Weights of a small GPT-style language model, trained from scratch on English Wikipedia.
Size: 15 layers, 4 heads of 64, MLP 1024 tanh GELU, vocabulary 8192, 14M parameters.
Training: a variant of Muon for these matrices, 903M tokens.
MLP neurons of a small language model. Each row is named by its layer, matrix (up: input weights) and neuron, and shows model dimensions 32-127. Each number is 500 + 50 x the weight over its row's rms, rounded and kept within 0 to 999. Numbers have three digits each.
A block is one neuron, or neurons of one layer that tend to fire together. Before each block is what it responds to, as a language model described it from the Wikipedia text at the highest values.

Responds to: Final subword pieces that close a noun, mostly plural -s, also -or, -y, -ist, -ure, as in ballot-s, conduct-or, organ-ist, conject-ure.
L3.up70:419472521412509495504499489480502537530524579446508449506471479480581439561497524554467571561521446454547460446535465548494468477519520490476558586486490498491510482578475471460551431480476588388587515499417431510367547513520584457518458513496586539547567531519468464487467498453481405467
L3.up239:494453501545514481468539490383434428522495524454453497508503562423564519503525453546427412518509578421601515482575520561556551451358407516484555509473573552513520540448533518557549501582482482539456489450487533515539536491500405501488401441467515440479553528540483486477524558482527460465
L3.up274:563550538485453507496529500471428578498539497563513482408535488500528530569447540568452459511486480448573512505492508439547521561472435416480504548525488501556460560504456518545498532458481466449529406498520471557448554485402506444433500386540537525453465456612568492576560391509521443566
L3.up276:512442480376514619525547477563507400464461485525494494593507456521517444518511476502553449517473513476484473531531484527472500453462521523384504497507445580530525536571564521375485460444565504478510519465488410514492448482493520476434469493491462547543521486543531579561461494451512505466
L3.up377:415444483495499511445541513463541473447427488526488394549437491546556541500562429482507451477447529501571441461626560454515489430489557528557480494438498498447529503509541493499506505500460492473427530563482503507505440456460473436515572478520520498437386413512594480498555542533466517437
L3.up548:408606480450476438446500537431495461481490528510437514535550543523440612632536464393659469457445540553531502511477559393538439526378511362532400477448461581526474556535479529515614554547475494479485448590426507455473586537483464489540469442445524528476484541519484544556500434447514463569
L3.up682:359465508519578485510595442462470455526478594451500518537490555492574524519470508549630555442540433464595536451506471515552564477406482558519525480509570543524526551497538553549561497526546601489415470531499492471533520518450504476494453540487455498472534484480505564558386426462467459478
L3.up763:568502520542531533612580486490530528572436465465417397505495521529514600466484573614586521512443490537524508548583547516551450551546571551461525471466591487471543546533467563421469537443474566491495446530420577490438483542415503528421504507469405510417478471565550488430497532495455474484

Responds to: Fires mostly on the "th" ending of numeric ordinals like 14th century, 12th grade, 611th, plus ordinal or rank words such as first, third, highest, and scattered name-ending word pieces.
L10.up883:496456455564496564515512457475531456429543481541488444522529400537507475538471455465610539603511455478512498463418508534514542469507511544541472543353434494454491531504513483495554515411523591517472501584525453516417387518572471467528557431515493472533582513581470436517500485429553535537

Responds to: Mixed cases: "of" after quantifiers like one, some, many; "|" and ";" after numbers in tables and stat lines; and mid-word pieces of proper names (Shre-k, Fr-em-antle).
L10.up1023:605481444445535507544472450545570479484471500577484598481490452498508450459391485573519577578468459533432489518536361476520554541477440479458405516485492523477521497538560447469475557528527500519528493439449467554567495557449490508547486510488547585509550568433550516520403506521504589459

Responds to: Blank line ending an infobox or list block (career stats, synonyms, specs) just before a new heading or list; weaker on word pieces like -rd, -land.
L3.up81:556484499491554499419487452503456528526502499576557423497484468449495509437445530509501445487468468507476501482507564400490539566484449619457506465490442499467476447564550469454537479517491434553499498568493516548549487526412468475473475442436490505426445478497447525485562421336530445427
L3.up256:430450482506511568573475511453521472606529464546468552533525474500462519455612447420548500535459505482450517418583455444546635510547430514415446482512545470525506547515500514433573453571456528467587502477489560437536471442447561404539443418488535517485438540509558488532490481459465489548
L3.up503:486551497552453571506463532476556484531575494493487473455416501524469507454581516553509450509499471475474543529483477511454526472485451538463445485471504483508513421526456449453539432543505427466437630463505471402491456469577520533481558463598454514572514380451494573519423486477442536460
L3.up768:411482446460511554491454453416485491547473462489553522460528487560491477519546459402386565532495500405490561545521582487511535463552529563539543509471530469549509495502435569475474444466541511455460512451460604544459494587507507588466487542436502462464568471411533462476454537590519526524
L3.up803:535436616498421469496505531546439570524596432516409506516437672425512488470517538485469523485480509509506449543524525516499484563460455456525392486481512516503542538529388495532557537575523522486392490501494488532534521453433536410479536458465479548514453536527491509452492539487485510497
L3.up807:530579571481550442486426554548538505525466525420436517572525517542442446469424520435543517449550483541485493537487439443486516579492516555456534516489381528497504463478435477484504441500465508520524624490491568550579501481558538559435478471478542456500581425476440435501465482441489484448
L3.up856:503490543554538478505530503515503518551507474547463563528496485485411568529394447462499505581427477407514535472537489418547527401551413530527486511459501566497519381549440497534424567483515416451539520493433447504551482408482469511524481434479550494420508511537519537504461511504461390485
L3.up992:518556425546509552472570374438516467479463436545487477556496446542518520552416463475534581540478548547558476442570463419518511510489498507545497511360533603485518570494572371442656461479546536454495502609509530526510462606565509462473625448518453551548507446429432505456528478423527521410

Responds to: Blank-line tokens ending a table, infobox list, or "Sources:" line, just before a new heading such as == or = Title =.
L5.up35:555456499556493482572477582518454512522452517460468505458426566505448529480468506427456452409534508512448447491635546440583548502493537619461445504492471568511417490520469481451507523484501452502430411436494573476484510544537567569575537464585563509489457559536383515534494451503554478499
L5.up42:535438595574410501481536612504488557515470556467436468468562547561525569468434552468545563525402407524556426480555560476574546541514465532505513443559523468517536575509525519486441482457452494600463546504424583463566561509614447546467579480566512589493469511469554492503450465515541417457
L5.up335:463533456518406470527583554513566496439588506440566505442609431486487512588501496566512449566526484419535478493506596529421548557569556447531512480511522492446531573514517533601498487518516506482400530499484487503555432456482533542515444521539536559434405513364531465570462513564442325488
L5.up387:491398530535548564518516621547495431476466362499516532464399527585436452555502435500432500471440452521470537463514549501574456481542512523468559490464483499559501477502544562590385552509449467511485568607527533485565545448500596504427494497516482472480466487546453526486548567503597444435
L5.up439:501458632493489524595439606479483414517441513568450519501443549458556507563517567482493476524489523526616515477549493391518570512560475554607538543490535541480488497468505469415493542592456552519582516439463445515388505384538464523491443532515523531496494540546476541477463454492536553451
L5.up447:491513486618479530552574568521613564459527496611430528540554432526484501495551529464531503490555501562539583573525478485539501516504577587483391377503568488438505443568483437414481607522508510523551491487471508489474418564604531457531501527495476442511526434482477430555525483472571533435
L5.up808:412526449525454377484610450444548495524526521438510564479536516524467563414476560491468480542536534491453503596515508517537465445436481500486590547539524600548502460457526455498476531478566457524420494415443522467456448534614505510518528620518498518637447452462385492440450499535452467497
L5.up1023:504536435401497581504532537509520526568572507556437445557482408473479490433512518555479468566552475445453539572547478430487563512603558483552580449454426581519577530476616518359465559548477532403558512482598506480511387467519478427570496535552509520516451549506376460547474490472522450451

Responds to: Apostrophe (straight or curly) right after a proper name, as in Hampton's, Salisbury's, St Andrew's; weaker on pieces inside unusual names.
L3.up120:482525408475525541455527492436509571662521440570437518556448413540536580524550482541516445494448575551617481415479512488523467505412492479413487516523558484542502476427480459537458508412492572450322514510471512467613433523545485597512470523500543506472412573527530466544523463488559519622
L3.up159:536487486524464461470516572411452487496496497574455380585465527539508488435467443518476578473492514427522579612481442569505525502425507488434478544507494452530514517480401458495469382567518400477455367513482499552490534486448530376537560495506501481421584545393494542596525533530474499569
L3.up167:446622469407477503531531460452392509477381601470404550506519468526533589518466510490445490513419450472454502460509438498473533473524458482449598495533513478509430493465495448560472524456513531450595444531540563499543507494487461462524543551542569535489567558474560571564424485478469481515
L3.up353:463558488549436543516424464546529445549436417445480510505531535511549497560476474537525571525501509628490481483508485519551593512484506446613489529546513487598437401554507553466505576457468530546452424502585459579424562385521447472472547531455507462510514464470474522536477564459500464485
L3.up376:496523383474526499484518400517411535555465497478421532506495464579530505569496468526472488494510538510530486533540518496581462504583504455513496428485520483464464474438481515552481476478519501454397513526491598392550485488440422500543487511555576624391478515543462517561476493472578520528
L3.up460:496495451484390567578492505506489589461488462564461526445493438547490557527394568510544440527437533488508551435446536512466551549447528470445558452469475444449477429502489554475399455577484455526438434516528524449518566505449466459518546522483476519516473459523520513469522517490538421443
L3.up898:470531528508514417454480495454436540572442499526428385384511433446427595542434424435541484435429554421535514507601471431480523482559545473468441493520535459424452607503574491468336494529483513528574494626471532594502462541483487502491500541573487539416542526427460442477484561485471446497
L3.up983:564584370526464533551432517465458573481492482528446460545427472495499568532534479542584510536437508501548412413456490528495510523504607499487467459410565467548512524503392527371535524464572544486476442537602536635534554544507481573471450465521486513513514514505536480525410528521583544618

Responds to: Fires on tokens opening a phrase that classifies a subject: nationality or language words (Israeli, Sanskrit, Tamil), article after is (is a), this/these.
L10.up152:526479525595524439521441420492627484524523525543564406559484488442540528378460537460523470543490552483427509434458469591539496439518442451472440594528540482522509459541475438511435518442496470580421604421402474595582445604488558580536486511520493518443510542520479521477502374482419434503

Responds to: Plural suffixes (mostly -s) closing a noun, especially in section headings and titles such as Works, Origins, Cases cited, and Variations; also plural nouns like works, studies, attempts in running prose.
L10.up1010:571478472521541499586503470478486449471468448431597453449546577556508439582444463607567475489431519563488600523549431489513543520535497516521576507487489471504539459479497504564480455483368371588514529580482565541535482449454567524604410419483492573503555575462520478477478463457554467472

Responds to: Mostly "of" right after "one", "a number", "series", "all" in partitive phrases (one of the, a number of), plus some number words like "two", "forty".
L3.up58:445477481439437474524553537407527549504518639512566468429561481470469476513485494517456449499448445496514467552412497592509517482502522484485520562510463560475500483517528500554441452534445377454502533435520538612396490438436518525565503496523511482503475510432484445610614481512555468426
L3.up129:451486474460465489453488504503461596437504582451484417447528396533491483559573464539567456501462486533476492525456496477483563408523415536471469490542514455461587538546521486440471538536476556537516525490434416513482464502518579587476445503555371501535479558433485561413512559497549558542
L3.up207:480465435562518452527444513525516499461526488606541511437591498547509469568415477474509480554532574507526440525569490578449498537509485489531532522504441518357523489601513542506516478363486415485431564462430489478504581478570564456609534493494479555522479468592490506450510481564496492518
L3.up318:531479473517489483447515488457580530488474440503485465485596376477529449531505532442451419486616526520467493524515555496462531474470410572508622486460535523485494525425562430486569524477502504568521548437562479506484487518569473480543655608590473501488478511478518469490376441508543540437
L3.up452:482591564528454545454500519414630493406527451518498456436512498465536472435606440495377395430571498474455482538514446516466515570488465501561509454512513499444504491537463432475571554464438436478559480465542505473520618559537640509534553497569550490478537376474398538525514429530474524440
L3.up613:514502477496509438487544469513441579469534467564577409575488468529421504548523482492423523504529543570528469470475478522524563523591524489434511463592514497457622464429466484532494530511528423510415591535508489571393533436525496451567537487442490483523455456440573467457547534570455457497
L3.up829:520488463452534418527535484554521547458429564515486504510503526483534434527523462565490467493506471492480492468469497516469486553492534496506567519531464515536577538439456530431482484615449372537535539528496491569517432537470441473436610658493471496472462471492459562615447571503487405455
L3.up990:499550350518530493603493491481555583456549511507449470440611465552511488458458453519528405643556473532512536501463483491440538506532493471477612529530502475506598593459501500475535454501527426491483565407513527482513491427604455496505581540512465544529432468438448609497468542543514394443

Responds to: Apostrophe tokens in possessives (Hampton's), contractions ('em, 'n') and football goal minutes (16'), plus possessive pronouns like his, their.
L5.up78:601493520497536525444470498470567522588460451463450411468465517376524519503590542484526434460486439453446488569475587552430532503489451506503410513458513529512435426481470469510562508493535490539445491575525482521530530513450522474511587489566519527528589536487532535517509539537505431510
L5.up442:515547420467516440511490507522473466537539413366507384464532454574539605504492559443449497432604492494447481515480536551496513530449481509477470531546469476478518505509514463456463568460472499556423575504481376498578616500477553501508502527525576546651532523532448424365472463470579495372
L5.up446:440498547499467545503524491514476520549518573548471455501458424429494582540531470532554566440592538535588512565524429536431506421448556408519457511485486496534434461470593471484399476454481485485443500517568489560440530460441610463475599471583487472515530507427495466493456482461479454510
L5.up575:445465524481566443539491542542533475416498501571454566403591485471506482536509494547504527563491543483570569593528461496488527525483491562541383432412535550516437471400528447390508544471435503504476485593426505503491556553584483465546372512579419479422559427549451480531495542446559500528
L5.up723:490489562558628521467482464527443553497562478519454486546468503506468536490528561613387479493557513503473499430489489444537551548523467628368527432466409475460482553578463425550492558518417505502533461502462457522507535526583492513481458454496483428538522505451583488382457576451593606473
L5.up804:469462463477536504506559483518525436556524470579482416436537430451547542505378466567483511533489466517424582517488527432517585480492498496509510480623537500576512506553490501542488524521568436437483501633480516552485557451427564451420519544481430568521488373565525485560586494449549459474
L5.up938:466438406465504474585506495437567454599461510579485540498495367513441556457565424598488505508527431498504515514561480440549529475512440513590493470508517449558579455536536429550492451461564450518539529571537431496520488481449504489525464363433549499500477466498518538505533589486522568534
L5.up991:497424439506525505538544554592627452511465537491502485456496526514469526461535514492525483484504462483577500476486509575504445579502497512522507551560503410502474482563528527552521448497517562498537461478513506565386533538527425516535441534567509550474530445413497396529472549559573507496

Responds to: The "th" ending of ordinals after digits (16th century, 55th brigade, 17th Congress), plus first, following, and colons or words introducing a name or title (full title:, called, spelled as).
L5.up139:475447503423461561472466405505491506503465520439544500481514492528385475526368541486453521446438495505496429513474493567491545483538570502598621572565416543489508464564570535509481467383448566532535492584439473627438487490479608546557496528530409545453419479570506525507493563468556458463
L5.up260:484480503407513444550433386410435455550452562465622469556501519462499576463477466499520551422368525544507490520370449530504382451495409463509508554392484485459468490538529538570561583493505478435421526539535545480480532524516556624392582518550500541524509485527421481452484486557519467509
L5.up435:535517463416516496453506473469474515394462506414465534609437470588523501643502460533533430452435506521414522604574455517533524471422463520511525475570590512507571415531576512444530441447529472427501553414449427500554478483413559535528475517548492579414548529562570438462370473506509595548
L5.up468:567427404490445473401589482504542497506457467411518568549615516549512408485487483500427522492571503425558512491422534539509406557470604512474491498455548483499456447523426451546501480518420585479543443533619497510472523510614474547469481505619559495537539570540546432505472508479513564507
L5.up759:550549484363528479527410479493480560461526519502592540505559445494567507507518362479571540499424419495523474471502473568520491511383451605526571496467569565477487523442588600561473401558409573491474538510513572476433451519578446422541553529529496463417484486371539491463436516480450466562
L5.up856:432507494420543503558548522458542572558576574432484435539509571572484519502511490464499465511483474527467522577507476563574488467481517504557440435406559534418525397559573500386384502428454527550445528477560455532501433463527566520593540497532443469500533435522437492532472419468509409436
L5.up955:545480410468535530471518506325496454573482524475537354546503443501554464553521593488556456529507517608468543517433489497456526457506530489465484500419497490533514470393542509482447525505562459479524520539496453560408527430409475520486484469582573463427493545473506519466475612465408508585
L5.up1008:632492500439465514476506477552563526507514499473487509517496503539525567560385434542526393548485478469353541525470447502563440431403453551463489475456501530504502501497463536535527471503470431483491555461491522430536506437560568539562470444529544482447560548583407451547505532545571461484

Responds to: Apostrophes in possessives and contractions (band's, species', wasn't), plus occasional word-ending pieces like -tic, -ine, and "for" after "known".
L10.up595:419491501544498592463519452444558506524498507561483434505532554509596516570389461508392509429476366517441490531443500495485536511464520473387442391455514536469550368471583590537533481459471449504447491480555460575520446511504587532462477500498482461489472440428489466480496501419616514585

Responds to: Short final word-piece tokens that complete a word split into fragments, mostly -y and plural -s, as in Part-y, monaster-y, Science-s, Paint-s.
L5.up179:565398459563461398561441625389556489530510453579496541438485509508516437550489588471415591480437450522553547489528569522475490561483508610500478534425515568472569546493580403406529419485528517499576530467444461554569509488478533555423496436553539536422506519474492483502466509411491598574
L5.up340:531453453456421410592506518486490501535472451505473459514458604465522567482486567557451449516415555507494563398503563474480526483492541547554613543521536530452614540449565549465459426454476436481546390450452489500510562506383574431435483421496498577440476466498561445483459486483450559518
L5.up360:445491426508544370536517473397549542582532580456552464545489499449514458517605502523645612506511439450523528485517627556514475562562521491526565548512442579622532410503511498496572475441491470547474483543455512501513502592448590500468475536518475575438386537531464576532504531401527487474
L5.up455:481439484518501486570578538502516577468465451565547449588408465550453439564547475611492565536450432504572541420499524567510532510434500532535545499574522503425487528462515589577562438500451470454406587495524477439473535347516405541493461503541378535429515415521596538539542553465469407496
L5.up530:556445456525485459530560418599432547468498432508499458447607355444491572488555531594524530631560382508501525457544438471495430548547538506594544613515547560509501502477522540496474435511417478446462410540491461515506568469513515420534473505509570513554510503462533462409439501482473552472
L5.up560:479556544595513465582500531570514496473428500547590514527520503471476361462456479456477470488497451488572574513488484460492532473491482530583432534555551559486560477400451491420540534507466542555511581549551607404418573446540511490474450484396495502530496502586531499519525533494545493440
L5.up617:472551422486415576527534499427514539473494612449503545538499536471537490433471561513514537547580504527465493535499528520482528500518484487555528607442422551555600471536536405497496418562488459529497510498591537517522472437561513548437471562550468550478526426453522444525461508511566444508
L5.up738:503542522439475501605580432442481491561525503495554409556492537455461497571512531408539490529419496545563515529555465457462417467489504388558481626479527578583433486517512532531506435482421502454432507537487492576507479430536469524474462401461416423553378534514509579478472415484456422546

Responds to: The s right after an apostrophe marking possession, as in California's, the conference's, Poland's, with occasional mid-word fragments like Chief and killer.
L3.up15:520594459406494579567488510528496499459504481504477516553520455428492478591480465552435370482477564547461569575526510514500444498474452471435590565530460502472516508392450445414536531524515525481523442498562441589459531419577543610531449525513504473488395555492473487540510473558534455419
L3.up314:502549537399560629530481495499477493440520482505437576477498522515399507511553555548507453516518463515530549506588474537553559595468500607468452376494474490504491462553519502479562485520507539469428470451489435531599568492460525427531516535694450488479443414491482567446469389520455499408
L3.up345:548530459494542550430451424463477539476571507551415443447564483491406613511529525504528449506468462535525457408495413541544446494532537593545481411445491507483484444621538528474518504527478548424533520536502482530486484468489527477610518615575545480455388465426442561557491408503440446443
L3.up374:478517437509505440573452532492548507503507478486506455416497495512476516500488475631475493394481569556517502498458527569555548568497484594527482545515540573498516440465458523466435545503471464518421438500564462586402532543485589551530586537500502511542521497441453562614504463596436545453
L3.up449:540500455527521467443483400494501559409575487519495534440508524496562514556513390532461483528511549553416450452509487605519505521519484450527590475593381478495457564541499557417533445495494486508490462488434501495444526586428534482517512583472533596503516503521462557526475431527435531459
L3.up549:530523493517436551554558546470461591385569524462518495397498468569517504462575463530470457562500452517529463477458469461466468512501463482481418433483468423530530516507517480427553511475560493518633470429561512413479525599492497571618473524612624500536488503529504611448498482514583512528
L3.up624:484479544459535514532573405517463490450433563543524500469527454457523516527414455488550460558493482563531501492510497535479439431516515493556533590538445557530505467541505467414524534495511478523593462493464526493480517502507446462540462502529556460587558541483477513518571479537511528336
L3.up666:557398447385568559440448528557444622420456506450489516532515531532465460550546537603566562591533517511546491558429422546512529470541492541448457457464410435466469630455438516532502470511491457468436549440587452513517437509467517547494431505568426560476471469533475525510429500448461470392

Responds to: Fires on second pieces of words split after a short first piece, such as a+ccuse, a+mbush, a+quarium, and on line breaks after "= Title =" headings.
L5.up93:489488499508581588527526507493499493438510518457470501549537527484493474546399467526493498454520530453436566560456586410505576628490462463520436451475538565501559389470546452514501517425603500530477568463505495505508537508569418479501586529476485515540574478511560482459448405535446459487
L5.up191:546428509545541451584545573524453480481499485561411590424482495511514534459480526563446499502590534452498565580431559519598458453585467509527466553611453474544542478445507463523511445348461513418522460589542451518521473437474452465485501559556521533494409550535461528582414470569468517478
L5.up263:568510493466500560510586505547491535522518450488445439520484504437468527476531503511486502511445501545492416539515501502554485506477445500513444626527534466474564492408501433500522534486541489479425495555637448466429425451477498447518424420564541379624560529489479539577442479520486471523
L5.up589:519457486450540477609433466518521539449485490455398441531460482563502520555562550531614503416493562528535486525611497523485494589561438465503482609519471543520509447539509471467579467522482450480537505528427535494506477556585534425504502473573494469579467487399557547570451374443509520469
L5.up592:476505525492449507481495531468528440526531451510440463470590501468504500504446524495582570548523470453487417469459437540453490567525510516538441519506454564568567531546550468512504422580520517471496523472408521586526457482539462472472566471456463534462523542516502438462427392488518462489
L5.up745:585479598437576501470482474603520499531532471400432437500462600473495557465533417610414495584506480538532500502567451574549446442518513467415520474475478606552619525500591554500333470514494464516413496586505504451491516515573494521461557572450603418539440517494497492452488420564487467494
L5.up943:508457436505539450508485510566443562529511399499416504441493477513420493554486433468545486475520575479451503483580560521558410479452510463569442620533427433461532489429514480366420466397503564500482522598546452504537506416614578421526449478454526536421421537536454577544461421518510548428
L5.up984:514595401394499492510534619477453471444447377493473443565535450558545488476543507487499476529471509554366495430486511527503480511434472548537477478578612535459551498565542537441390521496507499530448446492522458474422531447461470420519580545486496452440547553487419479476483399490521447448

Responds to: Structural markup in Wikipedia text: blank lines before section headings (==Track listing==), infobox field names (Doctoral advisor, GNIS), fraction slashes, table headers (Apps).
L10.up260:517421579522546529525448511495570602559477577567512504491520551530416559536533497450518545465545453512467538517478485566459546530461532535425366465466507497479474533471471461449551456621536490536565501506636554462548484606589547492544555499437508519557469521506562471425484425523511473513

Responds to: Tokens right after a four-digit year, such as Summer in "2020 Summer Olympics", World, hyphen, s, or Atlantic; also the noun name in "the name X".
L3.up93:512457458554548521553469550426469380482441537579465472469510474546481475522422512411438497507560500481459507481521445461560495488435491496455637476546596542502533467474465595485505449524615491538435510506615546470433474540458463485516501494454507489566494563576540425517484557553448456484
L3.up297:621426502441505499505499424580447490499506561476435488494439473609547522527481521557614495532561516489510526472499505572520492495524470430578545430583513542563546489544541480446467490501477509567425444486566485416494483492575545623426453466500404472443493493525661431458552520533396422545
L3.up347:499498532483498424461478461472501498490503471460560470429502468539542525506470424550541478467452437506410551508587531580540419406490553408500471483529506472507544537517532471465564503520500447532526561408488457500571518414488531498429543510414513581472508584402553515560427525574487536520
L3.up371:541614489403454475521515469527558504558449420527523444562520412462474470511585528469510503564443638508457475488417529465458553458515524485466577492489542440530464481490476425479528453463523522538463539451502475453562487545515412511441540451542474539491514594466623515542475435461407595546
L3.up407:588452456465516530451449503590442444526497550544519512544478444463495492513510555549473480538476499508518489472504530516527501467544543517488586493507507496524451524537467520412518456488516490513530486430546485544445470528587485524501419558598480513439488549425525561433482491592487458468
L3.up680:543491534484522415515439499429498573484461559539483452452580483552444450516504537568419443503604457546517446519546493504625475463481547648517476461499498502589499568550481500412430611509452554484445541488477520568484534432470550479462498613455528519427492440428565526561498478403419547431
L3.up685:489462501536471552476552465452534532480494492393480510465553494621508655452441422530542552441526478604542465543443467513428532504319589498597453539629483499470514416462545521523398505460525455523450625484453547480425470467504565541534473468479411530399486436473474404519545473511440515438
L3.up866:549498460481567446515485482535491488528528542618499453587487456552518503615521514571533471503512450550503518489512488432483577457437500576455570444589411544471495464479543508447507542524466521432505495466544530514535460567550540492468419512436350476351414472540517436525487529571416570539